MLP neurons of a small language model. Each row is named by its layer, matrix (gate and up: input weights) and neuron, and shows model dimensions 352-479. Each number is 128 + 32 x the weight over its row's rms, rounded and kept within 0 to 255. Numbers have three digits each. A neuron's up and down rows have the sign that makes its largest values positive.
Before each neuron's rows, "fires in" lists the words (lower case) most often at its 100 highest values on Wikipedia text that the model never trained on.

fires in: "of", "most"
L4.gate833:085117118137146112109111128088099163080143163128145125102135112078126104174109143106110150107096113158162152115136118119140183095109118163155149136158194107134152193140139141117144095143128189123147111159162139184194131085069133162168122104135146165117148137130105108147093108141113128127129033097135201152192163127160119112152101153103160079145102159153142138097170102013122124137092
L4.up833:137142178116149167059146129118151153127081160136160125145160104135137086097145176104109185146072082096128156064111109131135165137122133092070161131129105110101063091116119114179191107136039125138168115088148154125197176138136148160128130123120162153142106077101167144198145183149117123184213091200127113192111119102123103182118127099119108073123173107134146139113086165122156144063123

fires in: "of", "for"
L4.gate923:127179093128100119177173174092189105092138149146115156125147150116105146147123127157152159148132126133122124143136090113154181075164137140108112159120197126196119157135141141068144107155169090124179123085121152154104098125187173145133166106182148095089162137063114123082128123103140081105143114090181154125115169142141115108057156173118119125140148123113137142092074150148172094145143
L4.up923:143136090125088123202122096116151094149083129130086121146112108115157151170152127176185148081059114132074157189149153150126166132158025153109141120151137105188154131142111162124134152125147099157167072123106116106130137132136172139110126110183070137099131154161106174123076141086116150073144069153142125104152119161149157122091130107148136132140114136121199147115093090142130096123132

fires in: "there", "team", "that", "together", "construction"
L4.gate525:126162157136122201118169102116124149101160164141151177134079163122158152079114165096171095178144149096089088115091178098109168037136176128107088145123140218129170119153129126165117152161154162106131174149172098204170154154120122133169112113142142114146137103099141103143181130143096094080084071159142049136081113128126113161068128127098128108100089083183134154105148096112180146151087
L4.up525:119122169114090165117111119096127134137111105136158084143104147089068117176152175133169162063114097106086157114146138114154128044114160092118146145135197168142137120161146139126139145141099139123170148102112150148169131118191148127132125098139134148132149144103148130146079162132105093090136115123154148093095085104129014200143133125076136147142172109171093138132128136092145128116224

fires in: "and", "or", "in", "of"
L4.gate2377:089123175091156142143125147147181159156109207176163150150071180141114148119126140053133133080131154122135123106073181209070146133089120150049167122094172153123105142109150146132186162141114153097159110082169095132086061118122121123122119103155142150054108126092148192156124135156192157136122096156151128148120182061162147115165130140173115086152092154096160104148131101083089168107152
L4.up2377:122083142121128090159128085146111123155081115180128151104107125113117103113124096138104177135165068073166138101133123121145165124181120111168154144114149139223075197117159143104126044102157140115098185082099122099135125208056139156152090125168078121094122173156105167108087148177125207107105123136117101087117176119120159175151092134173061107159120120054120115146091136099095150116107

fires in: "azerbaijani", "azerbaijan", "russian", "bulgarian", "belarus", "latvia"
L4.gate1897:151163086138133095137170119185120114126144133102157088105112163113167081173069120136184111148165152140078124124147137133170114090117115173106107150148128136198177174110108168083097083142090138157152111161108168095164142149149158157170168196124097134122156143195130171135147082147118174151084140097093162101146147170184163076136143127134121213168068106146185148059145092150152096145107
L4.up1897:148121190104153112140088167204112121139110184114150143134133125072129136153159133096081152145136107115066143189143110160164122151146158153131090117149128126142128154154081138107123159178118087160127133199143115125132170155114144109082123172107127145158152144119134179148142132145139130149134090135064125136119081132115175132142114143163105213150092084165163137118125147110185149124057

fires in: "there", "both", "it", "together", "all", "where"
L4.gate1023:139163130140104128093117110175154135092091126114131161144152107114073094141103067123130138118128163068161106190150126188084153141144132117146144103128072159157107130164130161161143162098102181142104118163162107163159139187112124142095113102086107125138141162095165136153138079113124126166110113179153135104085143130129116098132155144171116168097140099208112131098129101105129139130140
L4.up1023:165067102083150124173153113076141117071179088126181101140123135113086071185078124118086166152086157077149084093128109203184069126109171136090150107100130111141175093142134179118119133124124111147158133162153132167128083136133145178112159074149086157074114133152148071146138157174198069200174085191182139105081152111092077074092124107074109124143136134162014163147110136134137147087109

fires in: "a", "of", "the", "s", "american", "first"
L4.gate398:103140127185149123109122136156171132102129148059115148125143146114100106127124105126085114101073149104120136140087164158089123181110143159163125129138101113153134147116140126132118129135175090111163126150122129132085137098167117092134130115129165147087111213078153153130101159165125143049109146112097103143185140134102127122175130135144123128160078176116155145118114133127124093070085
L4.up398:118218038131162115102085122166080133103094180134190098127142152110114060206124125125110144129091188145159173115083151109115138112108068120125152146122081156126128098088151180136140118114108189133148158083155127144112183127101157127109074152049096161066143125115221150100106105148093151082140115101125123147081149067103136151090108117141204181118066118159119157159223173165108154117081

fires in: "of", "the"
L4.gate216:114084130137132140094146124121096093116179155143069132132110172155123051120157091178137151142179135120192165137149176180099142190132102183085129108142113111059200155141078121088125130125136158071138197122103110091136131143097107145156127121159186109126125068163080168150174116151157138166149080154183106118122119134129136153132101143130162150163159154108167151118150130147104100074115
L4.up216:110143155086081087128122115138155185165209131152144108133167063192132125071101158130141120133136151092146145067137164123095121156100127126089137126083095081131188140062135066067138147108132133087168128163149162170095097117075137141116068098198071098025137178138166100150182121135085118087066106156119161147139098133133132085142151148139134133104106089141101132135193160132124118061107

fires in: "of", "two", "second"
L4.gate1866:124144090076084063141143193154167148187113119141165207156166135168118122150112127155147110117099134086103170115106119031156092116143097150139096050173091115175108124119120136109099121131153175138144143101149133146143131095078159108157112145177168159131166123144029154110124119082103090165131080114081125072121121178114125078131128124110162119145184146098156132165088155127122136114139
L4.up1866:126099122125093058203124138163187152160137165137119132143158088128163098159162078154115140165074145130178142143144165108179097128139088144134111133142115135166105095137134146124121108135205181114144077150069139193186103126154162142155116159091181138152127189127170078119163080141167131096107142117058150159200161112125142092114187123130166153166132079117084136138126150087158123119160

fires in: "of", "bri"
L4.gate269:125152160172115116129144103157102124080057179143134138121123145148176130174145138159133107150130146172157136132154101151159151143141126146182131110119094152136091093164105073152102115139131132103125094158211139110061132157126138090148116105136156158155123144180102093133173126120119144114144138093146168125061135140142114139118100143096107180126089093140097088144167166155122127106053
L4.up269:157137149071089170096140110123168115176117132147136160162122150121171114068115150060134156127086094119159104141143119083151086110152147138166080111110142144136096143159146134081159055190155109163177132081109127172133128072142150121060071147151120130147168127105101095143145214122089146157139127171139073107125195166118113098136154160116123125178114139132120192101165156147056124106152